python train.py --tie_embeddings=false --init_std_o=0.0 --lr_head=0.00434
MLP neurons of a small language model. Each row is named by its layer, matrix (up: input weights) and neuron, and shows model dimensions 0-127. Each number is 128 + 24 x the weight over its row's rms, rounded and kept within 0 to 255.
Before each neuron's rows, "fires on" lists the tokens most often at its 100 highest values on Wikipedia text that the model never trained on.

fires on: " B", "ib"
L3.up71 [133 140 157 137 163 121  96 156 106 125 116 114 134 103 143 145 102  85 149 104 148 180 121 155  89 119 174 135 132 125 159  96 150 109 108 148 146 122 100 149 131 119 122 113  96 104 189 127 168 103 138  99 112 138 111 147  92 139 139 111 109 165 128 131 109 158 144 115 125 123 185 125  90 140 160 163 129 119 122 123  87 151 124 158 159 101 121 127 136 127 155 151 152  92 124  75 132 164 185 103 109 126 124 136 108 133 115 142  87 147 159 181 114 131 131  98 134 123 103 131 133 157 108 156 110 122 157 145]

fires on: "'", "i", "u", "’", "ing", "om"
L3.up33 [144 179 120 113 117 119 105  87 130 167  95 131 114 176 142 132 120 119 128 110 133 134 148 120 147 117 135  89 105 134 104 167 103 148 173 141 121 101 171 119 112 122 106 143 104 119  86 153 108 136 156 134 127 148 109  93 146 186 123 116 109 128 105 152 101 110 124 117 135 131 125 207 134 135 110 102  97 100 129 161 151 162 115  92 123 131 128 100 126 134 153 121 106 126 153 153 168  97 173  87 133 157 149 146 113 152 105 109 134 149 159 147 129 112 140 105  84 148 110 155 112 139  82 145 130 169 140 151]

fires on: " |", "an", "AF", " wife", " home", " Actress"
L3.up6 [107 133 103  92 156 116 163 110 145 121  73 108 126 140 157 116 114 127 158 123 133 116 111 137 104 131 116 136 149 120 128  93 119 108 142 120  96 101  82 115 108 147 140 133 128  87 125 144 111 141  93 113 130 163  93 122 125 129 129  94 164 115 130 132 105 140 163 138 145 155 166 138  91 133 120 156 155 138 170 131 128 119 113 137 137 146 156 159  94 137 124 118 115 159 171 132  96 114 167 146 107 124  98 152 130 137 147 126 133 141 159 125 152 138 126  92  92 122 144 139 159 185 125 142 177 187 114  67]

fires on: " Gr", "gr", " first", " gr", "tr"
L2.up551 [122 164 143 131 137 162 149  96 130 118  99 155  93  83 146 126 113 134 157 134  58 146 124 116 135 100 114 131 100 149 104 182 126 148 131 113 148 156  74 116 143 118 127 154 108 110 136 164 145 149  98  94 130 142 142 129 139 101  94 116 102 134  75 121 152 105 132 124 139 133 153 126 129 130 161 173 124 141 112 152  91 139 121 113 151 127 137 151 120 150 170  84 111  87 109 106 141 163 167 139 106  87 141 115 116 112 163 151 124 158 154 171 108 147 164 133  59 136 148 123 112 140 142 155 114 121 129  76]

fires on: " end", " during", "==", " End", " ended", " beginning"
L2.up414 [157 139 158 166 154 105 106 105 101 108 127 113 137  95 173 178 150 123  93 109 127  92  99  99  79 117 115 100 113 141 116 102 102  95 139 121 115 104 124 121  87 107 173 123 160 183 171 107 110 127 131 153 165 120 121 123 126 143 126 137 117 116 160  98  84 132 148 165 129 110 122 126 123 157 120 119 116 154 158 140 106 185 110 153 112 133 150 137 135 109 136 103 128 121 148 129  95 110  91 101  70 146  91 159 126  89 143 162 148 149 168 142 135 127 142 132  79 104 106 152 128 162 105 144 131 101 151 150]

fires on: "er", "it", " least", " advance", " other", "usion"
L3.up112 [115 113  93 207 107  82 136 128 129 139  97  95 118 110  99 135 158 174 153 173 158 151 110  98 144  99 102 158  96 116 160 136 151 151 157 129 141 140 128 178  92 117 169 130 161 125 128 147 126 147 134 116 132 138 137 140 105 133 102 120 158 133 107 112 143 161 115 125 171 143 111 125  74 136 127 109 114 118 119 132 105 134 113 139 146  96 149 111 162 161  93  96  71 144 137 151 130 136 134 127 174 141 122 109 151 125 109 135 102 137 100 159 161  82 123 138 118 103 106 152 133 122 138 124 151  95 107  97]

fires on: "al", "ar", "ist", "an", "um", "ite"
L3.up252 [112 119 145 128 127 143 110 110 145 150 120 122  81 115 141 197 156 135 120 113 103 134 130 162 128 137 145 165  59 162 116 118 110 124 146 134 149 116 116 111  94 155 141 126 113 139 117 151 144 138 102 121 131 124 124 136 137 104  56 165 179  85 123 163 128 117 113 128 130 140 148 132 123 147 128 130 149 131  81 131 117 115 166 125 116 114 154 106 149 108 137  99 120 140 112 148 153 145 137 151 137 126 120 136 121  80 105 115 150  87 121 165 135 147 124 131 147  97 127  85 127 128  88 135  92  84 129 134]

fires on: " pre", " Ex", " under", " ex", " ev", " In"
L2.up550 [152 135 121 136 120 126 144 115 165 110 135 128 166  75 120 142 101 118 139  93 100 126 111 134 126 142 152 104 143 141 177 156 128 115 154 138 124 135 111 118 131 104 148  92 187 134 183 122  76 139 115 113 141 105  65 128 144 125 150 128 175  98 121 127 128 114 188 147 107 126 116 177 145 124 138 148 115 124 138 137 121 188 121 136 169 169  92  77 147 149  62 114 151 128 152 122 120  95  99  87 113 104 169 149 162 122 131 138 129 119 100 143 133 122 110 148 143  94 142 124 170 144 149 111 145 149 116 119]